Weights of a small transformer language model.
Size: width 192, 6 heads of 32, vocabulary 919, 6.14M parameters.
Architecture: no biases in attention or MLP, capped logits.
Training: a variant of Muon for these matrices, 173M tokens.
MLP neurons of a small language model. Each row is named by its layer, matrix (up: input weights; down: output weights) and neuron, and shows model dimensions 0-191. Each number is 500 + 25 x the weight over its row's rms, rounded and kept within 0 to 999. Numbers have three digits each.
After each neuron's rows, "fires on" lists the tokens most often at its 100 highest values on Wikipedia text that the model never trained on; "fires after" lists the tokens most often just before its 100 highest values on Wikipedia text that the model never trained on. A number after a token or word is its count.

L10.up430:474481502485496496502533541508528481472444493525518482461514503527499519504487527459483481488497498533478500443529553518497531523527473488492474476522466511494496488521473486499516521519538482527544498492509539472504503464513493497529508464530480525505535499483490462540522550510552496513504483482475484499518528448466502511476484488494511487457506517481505518484511529474525524464462489495470508489476481507516506458510502516505502510525462518504546527555473486511534469501466506495469439497496505516539476476497524514491497534527458468517528517533498574469548518490541464525
L10.down430:528485540455511517502476498471450480499518497525502542463489503508509493489499524488447505521477481540486471489510527500506481484527444485510493493533492478482531511505508509451547414498529503525518533511509513511512500460545536498524511502558466494481487504484487521482543508518507507528472505492485461502528505511506461506502479503497477540531514486519472485492523513528476491469502517493485485503503537495483519530530516501513522513502493503500507503486509449516493488476490496520487502475480484496516461560492516467485511536449394509510530463479520532504499556451521478482
fires on: "res" 25, "es" 12, "at" 11, " res" 10, "up" 9, "er" 5
fires after: " R" 13, "ro" 12, " S" 11, " P" 10, " p" 10, " U" 6

L5.up416:474499486495491504480496540497523512527485473483519484536495496491552551500511495542511523513535491487526483514548491503490505493530520500564466463522477496496513510561495519538494484491491523515531479487503489511518508501528475477537526467491499508550551486477484541523498507490479520532532522459486507500517488495540480539520484507502463534495509509504486474530528491475532503541511515504542537498514494538531463543516512473472506498523524504494493424489495502530451453483509502470540506496449479495477470488517504528474440527500496507478483476552525495514457477460527484476
L5.down416:471522494516479429499509514477490501501528497512524499454502485495494489501513497506520522451530484527549532505535496509428488492488494502506439486497487526550498464525482506523537513502459513524487521436533464470521496468516473552559489500546445533541509510483530513472453516504487540537526505458530480488501488498483501463499491500450490508500451503500518504506525503535533509524482504530512523478488501455537492507503503471530502476509506516513510509471522443490510475525487520484502473523502487463520540486510511503533486517500516520502478530474495510463543523493461497501
fires on: "as" 23, "ur" 19, "over" 13, "ern" 7, "ol" 6, "ell" 5
fires after: " f" 28, " F" 16, "f" 13, " c" 8, " rec" 5, "ic" 5

L3.up668:487553483451495486485503489488535466510530519504510522487486512482486504480532502513498493505509521529509491502476499477514506485469488507533463470500525506537507548501511516493500489524492522511442527470527549497509507452515521533446496506488483519481533526458492535502481534513480464456509529511511496552497522440489522505570536475530452488524503512526502499472482495457475487512543510493538523530511529511508460481494470503531473456507477514488507489487461455494503478483487485532512489473468559504538494481469487520539507489553454483477485486512511490483480551458473502496
L3.down668:516475491504516473466530496481489409467485500459500516469530524532530475513446501496522472509507540487517528476518524489489488536489511538485485513469553493503512485474531466486468497551491466496475503503501561529475482481499512460488453544503488564465498516488475471470482556508462490481503547513508461516487511490479528490515532478495487487480510524505484480493516502469509469491483522519518496502493496470506534510515543523493516505537546526527535502526506489526445470513485487445516514460472510494493484522502471510533502532517518478482513519527491500483511520497551530507
fires on: "ee" 14, "und" 11, "per" 8, "att" 7, "ter" 5, "t" 5
fires after: "-" 20, " \"" 14, " (" 11, " b" 6, " f" 5, " sp" 5

L9.up200:526489529487513509508503475472500539497510495488528498461473512537506466474494493509470454486527533504542486512462503499474486505468518488489494522482511468498488470497481503487480487501508506461490464476472508485484547519449482535506485481533463537512518515524520507556521499523506458481460488518497542510514512512552474469524480478451499518505511525530517491489482528467462489494510476511492507501449464494472526499524525515442475481506458549482469547542537518469495486493506504477501498472441486510530492480423528504493496510509468508461493499475463537511537484505544493543
L9.down200:511479453493490480515496511501490516486497434514502476464508485532554490510501496499525527522536480542495477522492512532533462531504529523490490442478484494468468522477489484512462501545491461495468506503488527465505534519455468499526497520504488486554464539513526474505470488521550469523468512502498517479495494496539489467513511455483518502491494516527496521501515535524465468526513512504514516512501512480470491481556504534465500496482505449458483523514518476484500492531468524473552505472464504532474477499491529538498510504530481498454561501543505504486481535465546471492
fires on: "_" 15, "ell" 14, "m" 13, "le" 9, "ra" 7, "art" 6
fires after: " c" 30, " C" 16, "he" 8, "P" 5, " ch" 4, "ra" 4

L6.up642:495496499469520489530562493511495479493480517478492510523488481507519464545512481511541524512453535503470512464547504543506507499515494512507499469476474472511440480491507518502513494481488479493488550509507534506514500500527500506481515479494480495524513540508505492541507495545511533507478518534519533535457520468521499488500545479483506473463502481465476530512504495488460495493504499479534496467474445462501488480492516488497587525514501478529459511525514529475530502502455487550509512466511481515543463463502514540492520527544501516455452502456481484525551504475517531498
L6.down642:520512469482497495480464499498492503518457444503473443483553477472521505547504498493472507474495494553498501498513514498531499504506530485498497517432490497523417497514493517537506451507480452506493496491493490540526487558506498495494535486501487456539498497486496496482492531476527486499512521503481477541528518482493521517508483516496479497491496509459517519525503500479496501521487555496509502509475467493485465428453494497473557484450460489524497519474502515498485470519482503537472490482534477453453483540482471471459520509527524556514517514501484507497520483497537490493
fires on: "at" 39, "ol" 17, "uc" 16, "il" 12, "ep" 8, "el" 5
fires after: " s" 28, " W" 11, "ro" 8, " w" 7, " S" 7, "w" 5

L7.up44:534456486507474535523508464494498501532509544474495505529533565509516495463509468545495512511548469532529531494462492490481496478481505478446512483481476504492495465506517509466510508504517501512455522504493522505538478503502448503507481470490477530544565490447482500486476526482469521480503504514489502479503515541526499508465508486488498486506495477526489537490502515440444467500485486466522462507524460488510541524507526521474487497485459528521506505501542491472492447448502527482544463530517482530488495513505486512531483492504518576488484492531506466520509492522511481500
L7.down44:483520533519449530465482516512523563487501490550481506510507438508518534514509475492508479458513499500499473539480463510457449542486451519511495525494510486452565498536478496465525509533499505539489510508496484480508534494489510469489471487504468500462497474541519471509490485463490476503507479532516510520496511451519499452482506465468462470513499478489510501565473489506475524521499491490503479522520536508493526497496466466469476539467502515487452514534478531494488487502468502478514486450510520529503492508498508503478501497497517517535476505506475501489436495448485473455
fires on: " and" 68, "," 23, " or" 4
fires after: "s" 30, "es" 12, "ers" 11, "," 7, "ions" 5

L6.up183:540515533496531520514496508471508501513483492462479506473472503495550456488522526524477525481471503491509486502501488484472467462516482474528519493527538465522549493537491505500485482462454506521493486501508507496493496527538487517528461508509469517533533542496509567490523490498503476459525494476510488491548520494537508495518484513489489520472501546534483473485482522476525541533569460528489507488462464532481462518509529478467523483492517521512523456472511498494501518496514543484510522500532512486539518461436503499523500517516527503535455508523522536482509513521563522459
L6.down183:517472496481519478531510505476508474519498486490481520507506493512500498480535501549535539477482481527520477495444486498487501507485466502464472497516519502505500513466480492418502516505529498487438471496544473491494512515460513553466452476474472463561521468520503467468479527468536514496476432484482464458527470481522487497489485502470492524458514489487483516492521501512465471493518498522495501483490505495506533482509484478467454545494485534479452494442503489489559527480519531504489501504511509510500433485472521468477494541517501515503487510531520536479509510493503513478
fires on: "t" 20, "s" 15, "b" 13, "oc" 9, "g" 7, "ur" 7
fires after: " f" 23, "pp" 14, "er" 9, "or" 8, " G" 7, " P" 6

L3.up571:484476519449491496491501485475482503465526502525502525479512489512508497477508521509501473439463506527552494497477479522511492542457472491480526503485490508473508520549522542480494501492503518523517535510504515554493497461483489438473456536517474479502510472513475480470519479522462498459511487513475520500516488495510492507452456488471474459470435495520533503473538495524493459451504482471455524479514516472485499501491537529488537500502526497518498516500508449510476471427505507496544487528504527500511509519438500480496436482481518477494500474532475485498478490517498518525
L3.down571:475510479519443521473496467437523551493441497469531484522496503539523520484530472496495487493485514502506459501457472495529486506498482491498541535529495496473519495519458504487472500513538482507498541530541523485516470466516521463495523479504487495504488512481525525467543511537490456484516507505506531501502492470465488505535475521487522462495466513514492499462476522536502477489519463527500523473483482509463524530511522511507475507481511495477446511493454492501465464480506499514490515501492473449463511482521443506519520537493449483528473486519467476494459459456483441514
fires on: "re" 36, "us" 19, "over" 16, "ase" 9, "up" 6, " includ" 5
fires after: " c" 43, " C" 18, " M" 10, "," 7, "C" 5

L7.up201:503501507498502514513524526497516503532494505518507567509489511502545518477503487533497503525451449504492487491536473500458492483453466440481514497496514558480525468505536503509519498450476575501484477510488518494472477546489522481444469501476525501502555538516475514510487491479523473495533503443544475485539489520484493524518484483500528487511473520525469514501531477535507505517506469515515489533516556555457533524535511486468511525474497519505479493506554475524516508489504488511523494503498478467510492477488465493481458482536507513530532479483483523475509513481503462478
L7.down201:470518523514514472527509519466491446535515529512515515464522483477500530509446453511448454500458481509479508509489510505568492518467477483493489511479505455493490493530491489500496517503470464501501514510504497519508550516473491463510487493517456456534503514545525507492521512500502481487493476497480483542481456438448455458508521474534523487474465504469529498501530519516469494499473488553494504562488509500442497483466508482497476510522499496507492505529512489531493538505466472493515532506526507513484480526491466513478539523512522500504513508509470520494569489473506545471
fires on: "g" 46, "oc" 30, "ed" 9, "en" 4
fires after: "er" 21, " f" 10, "ss" 9, " F" 7, " ass" 7

L3.up92:494487494475492517523490530494518493512506489488425489502542482465534492494538445509496471555520483534492522481520545498513522449499506491535491473492520493507556511507524497520516492495495503476456494524518483460543532500487528492487497525471521497497460489515524487510463546508463465506508534502494528507481498527468532488526463481514503486513536533497487488472475446510478483474502469511483487528496505517478474478507494475502495556488543434526442510479490507466502458535493499494477482493482520480512464477515484490502454517510558501459526468503500479494466545551496494471
L3.down92:473479482515445469509511546514471528511534485498468483505480479437485500501477488513494448483516521484483518504531481521463552502505523484532509505521496500483485479497499503473494526504464525481531496478512534555525513480522502513481458514459512434477449445524533483481507447500529455474494489474481483492525486518523507499464501551477488464542511493475511508487481501543508466440501489488553499519513509475442466475483479455505518537491502496485510491458500478521484485478503461499532497521484491490543514482507514499475518515521497439510493492488527483501512516537491534491
fires on: "iam" 22, "ward" 16, "ow" 10, "inal" 9, "red" 8, "ion" 8
fires after: "ill" 29, "ell" 10, "d" 10, "ig" 9

L3.up329:473492500477495473486536482492530497507476473485477502525492479534554505557531456489497509493470478520483484531498519467525547488477509465461537515524444496494538522488501473500519519464513522523513487500505484459494548516506516496473507579495534506498523502534478509510460519462496471509487524510460497512500543508518523537519463499499474457504510528509491524521483512472479463518501481476484520514539527492476470466506488525476499505477493456525489518468522488457513466478465473507515516474480473478541495486508501480500519543495486516480552444455506536443484526474479518494
L3.down329:478534481494481472503492512525499462478460483499528497512510473479497515492477467510486535516520524494490527570481492543473516502480510516492473493506500483507490526516492473467538516501471500536516469474500500510497511535518479542435510480503486508475464478491497542506509511547521497488512449479464515497498517525517506553479523449527477520508540495482497481517547453503559519473512519482570539514521509452488528491450555481492485509477446485479509525467509488459490506466476520503554482468486499549505527518487520508495533507490485516501481482469519498475507499537501529470
fires on: "iam" 22, "ward" 17, "ard" 15, "oun" 13, "old" 9, "ow" 7
fires after: "ill" 25, "d" 15, "n" 9, "-" 7, "ell" 6, "ong" 4

L3.up413:491461491473513494516480502491512497483506478459521512507550451457495505497464485495512463505506479545506504472542502480486490486491497463494503468506488509443488474515479486500517494495537512493510488515479510493466502507554501463472469500497485568510549517506513514524494493482488528555518503489437488465496538516459560495476480509452490529465514501497456497533563530492528475493503474509530509509463495496466485515487490535538534490527494494500497501500494496564514503478458507490488494467522529505514495448495507505519485485517508546495515514445493549449538488512541464494
L3.down413:480453496504481528510513498532513513505483479486492494499540491512486493563485470499521522508515453491468466513539520548565498499533503496505460538503469503470484517475475486520538499522536458532540506555517482535503527510520431474454509492496496560494532481513520544485540514474496518501470500473468510501500460553501527502493487479501505509469497506450498495530505474515529473473516504528501525513485515498490524482495517451516481499467534523467493511500506492518556519482480460491501518481512477458496520514549505507486522545507465524499517471492492544495523500467548503518
fires on: "ud" 42, "res" 28, "od" 12, " War" 5, "emb" 4
fires after: " st" 21, " R" 13, " P" 10, " E" 7, " p" 7

L3.up734:482524492462465485527483509452484483488487503458490486526514510485533513494501488516472548493479461496514498550534505531495512456501464495479484526486501526481484481489517552473502481488500487541499519511511496490551519476502493510563539498510511547503502496481524500521486553495476532533499489499505516478507504511488470500497535464528481453526482462487541567463468496490527480506478510495546482521545484455451500496470488483480528526517488473472494485503474515462506465469525487528476504494473456495520510526545552482494455521474525473500463515518506493515484437498510463526
L3.down734:471494536498457530462498516464490520510471475501493497522479471510518496506503502509488586482494498459475513544479496600478488514536520458433484522517514499514480509507487497516499496492527456498520508528521512498533490526533463513533513469518525543510518491491536484472536504463537498545471467497494478485480479493479490512478480477509482489491501435477498492475477495516524479524485497506550523498521509484453494517478492494474493483491483496503515489514475525486472487468519482539496494513449476469489506462545538531532522537476518492524489529538501484487463510485506453482
fires on: " during" 38, "ween" 24, "oth" 22, "uring" 8, " after" 7
fires after: " bet" 24, " b" 14, "," 10, " D" 5

L5.up190:507464489487502538507484487508513501472471493472521528476535505495500498514509524475497492461525474529529482472537474513507524576505509484525471505491491460475497501507469509483496462493563499491507521481487493510518536538468499551491500528480522459509559495490524516515483503543484456483471521506449556474503489491530531504489515484476472509457485456496507514492505509467505549468518486478493488488436504505464527473511519535494525491519426523483522493504489499491437502497524492484526535467467528486500492485495558544496497506531517492476526494509502494535488515544501530537
L5.down190:439521508507516514516503529503509525498546479471515470497530514472516496473507506474483521514483520520489471483491457499486503486503527482463482474500518483469461474435490537513511522523481504469526491498507486488517458487479476522485474493451524463516509489473567452502498538481512497519479521496520511491514516519504488471449521518472446506515484502496479411504505479477492487500546521497498484480504506481448450465495526510477499529469512449466475511501470478503478527555524493465531492498493487491519547494458491502493536485484458510498430516501485513504510527500518535485
fires on: "5" 28, "4" 15, "ell" 13, "6" 12, "m" 10, "_" 7
fires after: "," 23, " c" 17, "he" 10, "." 7, "5" 6, "9" 5

L6.up234:477484513509537473508484517473530469562476510540486502476516497508493446531468530452485514489523490459554475493476498483546484463488459521484509520518483495505485461486514526547516513479507501516456488506512508498478466550518533499519488479514522480494521527531500485514475486549487477535494503506476500499470483502554474537546497476512485545471494469503507464519509482498475487488516459551486505537552491471509466512477488492452476536499469504511449490524461518483481531480510480449508466517505529482485505483487498478471491537530517484471546522465483510509461507474494512526
L6.down234:479535499495480461530501517550526498511493520514550466456513479528496507509512514563500480506491556494470510560529534460515510503510530453477521497480541446518497529497523482516498494508539472523481507498504498496546486498495505522512480493490495495476510520482514513478519490470442495489512526448522496568454491508494521466468511459483488566493494500496527577477514525477501475474530492498510491498479511502500466507488509468543500527549483491472481521471515482494500521501538456494453498506502506522496518512488461477498507497504509530531478550471504494521539508491518463474
fires on: "ol" 42, "oc" 17, "ot" 13, "ell" 12, "t" 8
fires after: "c" 32, "h" 8, " s" 7, " c" 7, "C" 5, " Sc" 5

L6.up494:496464443454483512508490497487508500497528532492525483473489457487518482508530502475542504498478495492517509506538466518473501492480451499510539499521507524477483521496487475509497551565520515532471472517500468514503547489538507496506504494529529500497501497453490542496528499498478538544502488502494503481477497454524517487503432480452530516466533500487533533521497506448462484525459515482512475472508524527485486525515487540495485488514530514500503475499526482503519532542455506519450500536494506538530455518502493533491505473508463517464452528492474471510538484513520533552
L6.down494:500481493497470478460486527444454500519448473472508480516512475527504568523514516504472530512498525470497514523491501512489510562512444523485461534474445511489515530517507492468531492481514530502475526495507529484489553508536493459492526497526496491507482498492543494481457506493485508498488548491498507513487482521470518468469490483492490552505504496503535471482473502458484481504486500480483510500474509497513528490529549534531474521468512506518515471503528514511452467490474477459454472516504480515555526500544503482477501484509525539505478505479536445527497487486555471530
fires on: "or" 49, "orn" 12, " " 12, "em" 11, "el" 5, "ard" 4
fires after: " C" 20, " c" 11, " T" 11, " sc" 10, " t" 10, " Col" 6

L3.up629:458521509504491520510462493486511568487494510535525494493539512488519474529506520523488518477516507523503538528488513500478540521500505527510521513496574525525511481466471512516532472538487504514529543480517485552451475516488533522450516520514518503493476486541467532507529477523483535523526502502461495473480506495515514493521512518506531481497477486523505491526470553524494495511511500505511490510542531495475488487568483528501507548521516500467472515465481484486507512494520470514501419525437474475450509502503499498480494493514508561455492473508504513552486473527509504515
L3.down629:518516529519513487496462468453517524513518473514494508507512487522528498489514489463502543496493440480523524492485513488485541497493521478536530505515529491551494581535485458516489486519511503518497521522502464547519481507500573488517517472507501510490480463494519508507498511479516530488526467510483529496485497534540482497463510519495488495451470498502525493540504507528494469513496507559540488488492470508497459467481505490492507531483519473468525520505499568568538529546481532520494481501460440451502510511493453489480528497491489497521479490487526525506512514512541527496
fires on: "it" 37, "au" 35, "u" 11, "an" 5, "ited" 4
fires after: " d" 18, "st" 10, "d" 9, " D" 7, "L" 6, "n" 5

L6.up553:504498523545494505530512530486471499468499483445478504493508528436497458506508494525471537524487507508489577560536490541495520501471489493523485496519500497523475491509493499510527458448492505491489510474474497509496497481466494512512497533468521509446498523517525529506484522489509490510484475521483493479484499471507468503524514476490490483507530443517518515484458500487518497498488523495470493490487516478430572525506495535486501517520478458492512503498509533522507492511466452522493513498514462508485436469473526441513425507497512510536495522510506546504551483503491462494
L6.down553:509473493438506482480498507467476473557507511470523497515497489490516543514529468517575522490485454452493454524454449498500496496514519522509426504476504517481511490480520465472463502522526453511508511511519502508552554500516494483507485482499473503513545503496520529495506545496500504510507486533510480504509453491529477551503499486471473512536525474543494521536518467508485480494517513456530488484503526510491508478479453472558505499489543473514533493475469519515504499480536466511492523494508532529484507478492518528518531477504475507490455527531475465480508511501477520523
fires on: " A" 37, " He" 16, "ween" 15, "oth" 9, " H" 8, "ost" 5
fires after: "." 59, " bet" 15, " b" 6, " m" 4

L7.up206:471467489480495503502530492468493522493484504464490546511509516510527476492522471520501492514582513486500515485491497499525471463503484526529520519474467512457513499464510505498496510545515479471503495495466515473497509511467480509534519557510482516526552530445470492470473518506469507471515532526514488493449493502483492509477538467479535476517488450503473531511526471503479515515422520522505513505490456453514488513561547501496456522508505493492509546497482538489484478508478469513496538521539507489514530496517524538530425491497458470486488487501505493538505514501493490506
L7.down206:478504512513489491528504516476487463528490517521493548510543514495471506473477448501504484465526509456520512518479525527501498469539490514504519503475470505494476493515485473492509485518516528517535497483437535511486505469501472531515529471519470516515511512509543509464525490442532500428523505516505533487517479513533567537499505502508496452463460504497523470479520526519477473514519507485480537519495501477514456496446537502501478448494479483489470496498458521483552455547487502460483477493519458479516480523490473530496523465507477484529462461536481494510475488494494469502
fires on: "," 48, " and" 47
fires after: "s" 32, "es" 11, "ers" 8, "en" 4

L3.up294:478523533492505524484512505519482481462501519497525515503548495479485476523530486505495494477522495511463521539507507478514522489479492483495478521493504497482493517555499560477491499490521504502499505533481528507436497483525468497463501519515529477497451564469479488498520446472451476504514532519521500458455500479492499457476521497470444473507512466508515496528518536522480506489507508472449516484486480502499498516527533514502512491485468507527463487467451469477485438456534499470508453520533500492565464530492472505499487545503479491514517513512477557511486509511451508523
L3.down294:500514498514512484456526490522515533492465554470553515472515465542516521479514468503517478457492494510503533498501466485551499501524523485542513534478492507516542493546509506486533494472525458526516538509473478556485502463526479498504513510500534463519512509500522506470509461509491497514507502491508470572526476476487500461497521512500535486497474479491488492522509499543482468469495514464539537495497525486469479502499542502524516424471480510468471465500507466472469538464512497500493511493499455495470515510520493546472518487498467494511507497460488551500527511451453519510
fires on: "us" 53, "ire" 14, "re" 14, "in" 9, "per" 7
fires after: " m" 39, " M" 16, " d" 12, " c" 8, " ex" 6

L3.up519:503514504462509514522521503504501482481518530499459510470495474472524445495498514491482509487431507532506490527488487513481480465474447504543502510514519456495512524509478491476539464535478538508515498528483465507503508508506506528519528445491518509517549498478516548472467535491490513463511492498508558466530518496512519485526524530495477497471504477529498525517482457460506467538512473487521519452484496515485524471494502460522476497497492494542531532488456520462477518488456514497455502491472507524519492507494494463472443473567500502476476464507456493479519532454502526500
L3.down519:477507475489464503462526546505488503502476533536484490515568493505507484523500458534513528509531518512472534478487534486525477485479492529500498530529516499507490502469482519480522474552472526461480466528460481502499504537481511482511478539500536495502503506532522461492481487471512541498507480512542527548513497501504540526511524528498486524497505485494473497522470432465498465442518459468537527497466508509477484477518524527526445510469491418567513544471524500522475512502519485483508513479486500521509508484514493482519525491501489517529515474492515481519494521477544514469
fires on: "c" 49, "g" 7, "t" 7, "n" 5
fires after: " \"" 35, "-" 15, " un" 11, " (" 7, " dis" 7, " e" 4

L5.up716:491507484454482499507503461509475510489494501529504487493506497485525488484482506510491483475514527441506544532478511521555444486476482493495516481559498501487505515509487483539493492470478501538495497511488502508492492554515513522495449484523490495549502502545509483456478535490436492468508490476460474501495509484531521551530514495509463504495510502507541533479486532531510517530475496492517501534513426480505483485463482502466528491567519513469499499527484491512458524520520519496499465518526541537540489488457531481497474522471482490491528573516463501513481513527534533509
L5.down716:526457511504467523460484487441477529521458491514493541492515478501513505452506495497486528475507476441471507490486502510482491515561556516468485459488495496525514498481477515511466503502476529518519533509529483511515505532488498514505545531546498486513505503510502454514527474501502504519522489503497522524499510506465496494517504461521508475510516520513535484505532502524511498495548521534516479514574458524529462463517546532511525462505550506504478492525489490482496510492502484488504514519452483473470493504498481445530487482509514487536515520443524565554495540498483545488
fires on: "om" 23, "ell" 18, "on" 14, "t" 14, "er" 10, "ad" 7
fires after: "c" 42, " c" 13, "cc" 12, "er" 12, "C" 10

L3.up597:479482505489532489504496527506486531479515491536494487501453500465542520487531507513489495504517504476513520546523515485537480458529513508531544534496489507495532516553538538525537479493468500500507470517509489487514511519538460527548516522471499522549532507469491545523482507540524483501495504495526469500536501529452494462535508485513520461513490503493512526477516497525521480489540486479465526490552514508471451496542478515455471491512506475480468514476510496504440514489508498526522489496501492517492536515486490512509485479424504563508502535530500492471519453469477458537
L3.down597:478500520520484534489499509479473531527525507508479459504575481482483493534498491521472433509511495520422514505476520477483522473516468506500471562498501530505507493496495482485522520533482497507503452476489498511522512488485467510500490532527449456538485553515517471520492464541534513484494494523526512484507553504503502518516544524486495501538520450521519480482489469518532491534539489534507501562519469473432508500451511482501515484477506478486483495542501508534449515488499472470514524528466508506518516511509476482504519502493494522497511496515459517522524510543481491476
fires on: "our" 41, "un" 24, "oth" 12, "if" 7, "ive" 5, "ew" 4
fires after: " f" 62, " B" 12, " b" 10, " F" 8

L7.up377:494531493520503524522497522538495485476516520517469465467497488474531514519505423511473527493479559515512512512533562421514499442517512496479486463476485484508504543497497509516506513479497498495534498473520506464537461480505439483509516492505512502530480528503453497471500533501492505495505462483499524479513462500521479486485502526504505524519544496477484529528568480493484500518504502510487468499497456521509479531510465491502509494496522487470527572501484454500505506497518476492491463508459551466463531518482464531533485477514498485450459520499510496530498499506461523498
L7.down377:525471458526481564498495509538451504471504495469522479450525481499490535510477504484519510537470540520509488516520495484511471507553527450470458512476512479508514511513513468508476544487507490481539465507581516437497469499500489513494492488506524526469531526494516518535469544505475499502490481526487489476501490542528481499503487553502479544512464519494500458492528496486512516484484507498496501500515514514481521517483483523507478501508520513489452502534472469509516499511479505492468529489459478500475523529518523566473525498499510521450566482510517505521494446461517501474
fires on: "o" 45, "y" 23, "as" 17, "s" 8
fires after: " B" 15, "-" 14, "b" 13, " b" 12, "v" 7, " ab" 7

L6.up184:482485484502501469510554529495514501486498522489509495487514498496510514526524512470491527477514511488475494507518517493493486485478530497514443514489518492493499477520506495543517513452511502490489544559463489487516512504506515505496508513516469496500472509528524469524533477469524474507486484512573530572495459448464472483571489500475480505529439531492511516503526474514498482536463522476514506471469474512486493485507494509522518513517500480558467463521526533476541485509463476548491486463456543544509517500513471505460499464476553515521526509512480528520532543502507496476
L6.down184:502492542494443515469512511528481546502518489520505528498529495540549512535501470520503529487487512546468486487463482517528480477530501491474501520478509498510501476512546510525513497489457514444512509496544506472512486494529518487475494497495529490480483526518519522533572467503477490510519505483510530508488498525485541528520490511485498540515476495510510502479539475464487462480510539478508526453496476512481485515500547499481560473476486487446495481556486513505489470503530509520502498510485484497504520508500456507539512505481563554470571503518498538485516542459518529480
fires on: "ol" 25, "ire" 22, "ad" 20, "ap" 9, "w" 7, "ep" 6
fires after: " d" 17, " S" 16, "r" 14, " s" 9, " J" 9

L6.up763:537527476487514463469495499489542500503497446545527512535553493530536498528534501485520475532480490523493460503477510515488537504511515485533550525458491516517513502526548490522535470465537491461551525533515514484488530488527558496504451497517470465496462518490475530493515538495524490543511508514496488537523479491556522482535520499458497487478494500488517511534494470462508493536461463512460518498502497461466498525497475538540486509543493446511485501494509508498490481508535521493521523505514527493459486521489495461481477522538514471465491538465488486489489499487493483521
L6.down763:476492498485518502506508530552534524505506533495474519450521527474563532511499486493525481538515526510545547486502515522490536467532514521541510484474494452552470521498493512535499514458503434502518486472509499514505457465503538462487485525507489555476476544513510493542528467485508510503561477477491477499460520527499515529499498512456475503514482483491512514513493493508490501495494499523501502517479511468496542488478459526523497500457537488476470494478529440483503460481498495490485506471502463545456523491545489497506519504544474504474524513476510447522480496490512524499
fires on: "a" 24, "it" 11, "r" 9, "et" 8
fires after: "g" 28, "ro" 11, " cl" 7, "d" 5

L10.up321:515486546465492495473471505522490505483525473562536490521460498501497483507476472521497509487508510508528458515478521504498451492492502459565485479482490511482513524544477533500469500502484497491519509479489499450524458475508463504493523507501506507492487466514494478516526536563467531485477532544515524435509515480579460476451488509498494512518494489480500506543474504570485495475493474525493470547453509512523473506499491514466496507482437489501494504493526458537515493462534510504514484501462497475482518515500480523537521503488509520502517464503512496494502495486522506558
L10.down321:493517483509461527483499524505439474535513482524470548524502488498562514469474517556478509464538515526492494561507512507509467521523499492515502520466495495495475521469494450488499510491503502529458494511520520541442487511519494457481508480534532538519456492513515492461513488480529454531546544480485478560472496512491516539551471527529472495461500499473542481471518444490468517524483513446521466505487507497480532520496506452513498501537498528495474495484506513544486517510472504493504513502508497496501537506495499501471450512509494523513521489527510499491505532473474505504
fires on: "ak" 20, "as" 18, "act" 10, "us" 10, "ag" 9, "y" 5
fires after: " b" 20, " m" 19, " M" 12, " B" 10, "ar" 9

L5.up385:441501519547483502540496486519499505445512515489492490512534507440556530484514490524523501529537467510525515507452491481554513471524495493523479517531492476497518527496473497508507486513516550481543492513501488494515484489505473504541512542494479489524509462464526546479455498513527534479565456484549487454477508450474505534506511467534481483515490537516498498513491538532536500478522539513482527511527531531510440510494482499511502472543503487484520458515515485494490472530514514498532498491499500524484514496478489442538518492495477518471472461503498518484497500516517521473
L5.down385:514519487489446491460499502512487545484488513535460489483521487538472477498492517477501457512508498527494521519516484488506487508514481517475515517507479498489505549478460513482482457474492484523483489431515501507506503477508470473499475442510502490516472479539493498468499490498504514510507494535506553504513496509493573522520481463572471528516482436500547520482491509512460535517503516517542484496512504503527511524460512472491557510506471520463510474477493531536481483538492444508481491528514491496514505532484526549545519543536503512523531488537537492476463518514525479509
fires on: "our" 33, "eb" 26, "ur" 11, "ew" 8, "port" 7
fires after: " f" 54, " F" 31, " im" 7, "F" 5

L3.up617:548512497515505553491497532504522498490525469530498506464504522471527515509521505518458533461501507524488495551461487507440487522507477530495528482516527481503506527478475511485495450503545474533507489473528492531473545495505450508528517490491479511524489463530533533530486460504468531532502487505479552457468501487514496497525488458523495493520499449502541495489491538502489514534502474488521492477512536488517474553518484492496480480468489505506480493504498525556557476487471523514515478506454499491502489475490526489473488516467549569443523486507481478524516531492489507526
L3.down617:504493473519509519452484479498495528489487513533490497504499514485495510502532501499493533528498471504528459496457469523474513509484471532451487504505549450537490510486505537476494461499473486513479499501530465539498527485505516496479526485496505522498477474486521530506522478514517538518509524497496534451535489470527518490510450526530504495490527523464484522490463501509478465450477528550529511475504544515478484551440480491475488484524516477463498584487488479542520479492511528548551499520464492487503500515529461510487510514479492539508528500429506494465468503524473502502
fires on: "au" 32, "ue" 29, "u" 16, "ou" 13, "ed" 5
fires after: " d" 28, " D" 16, " t" 9, "L" 5, " l" 5, "al" 4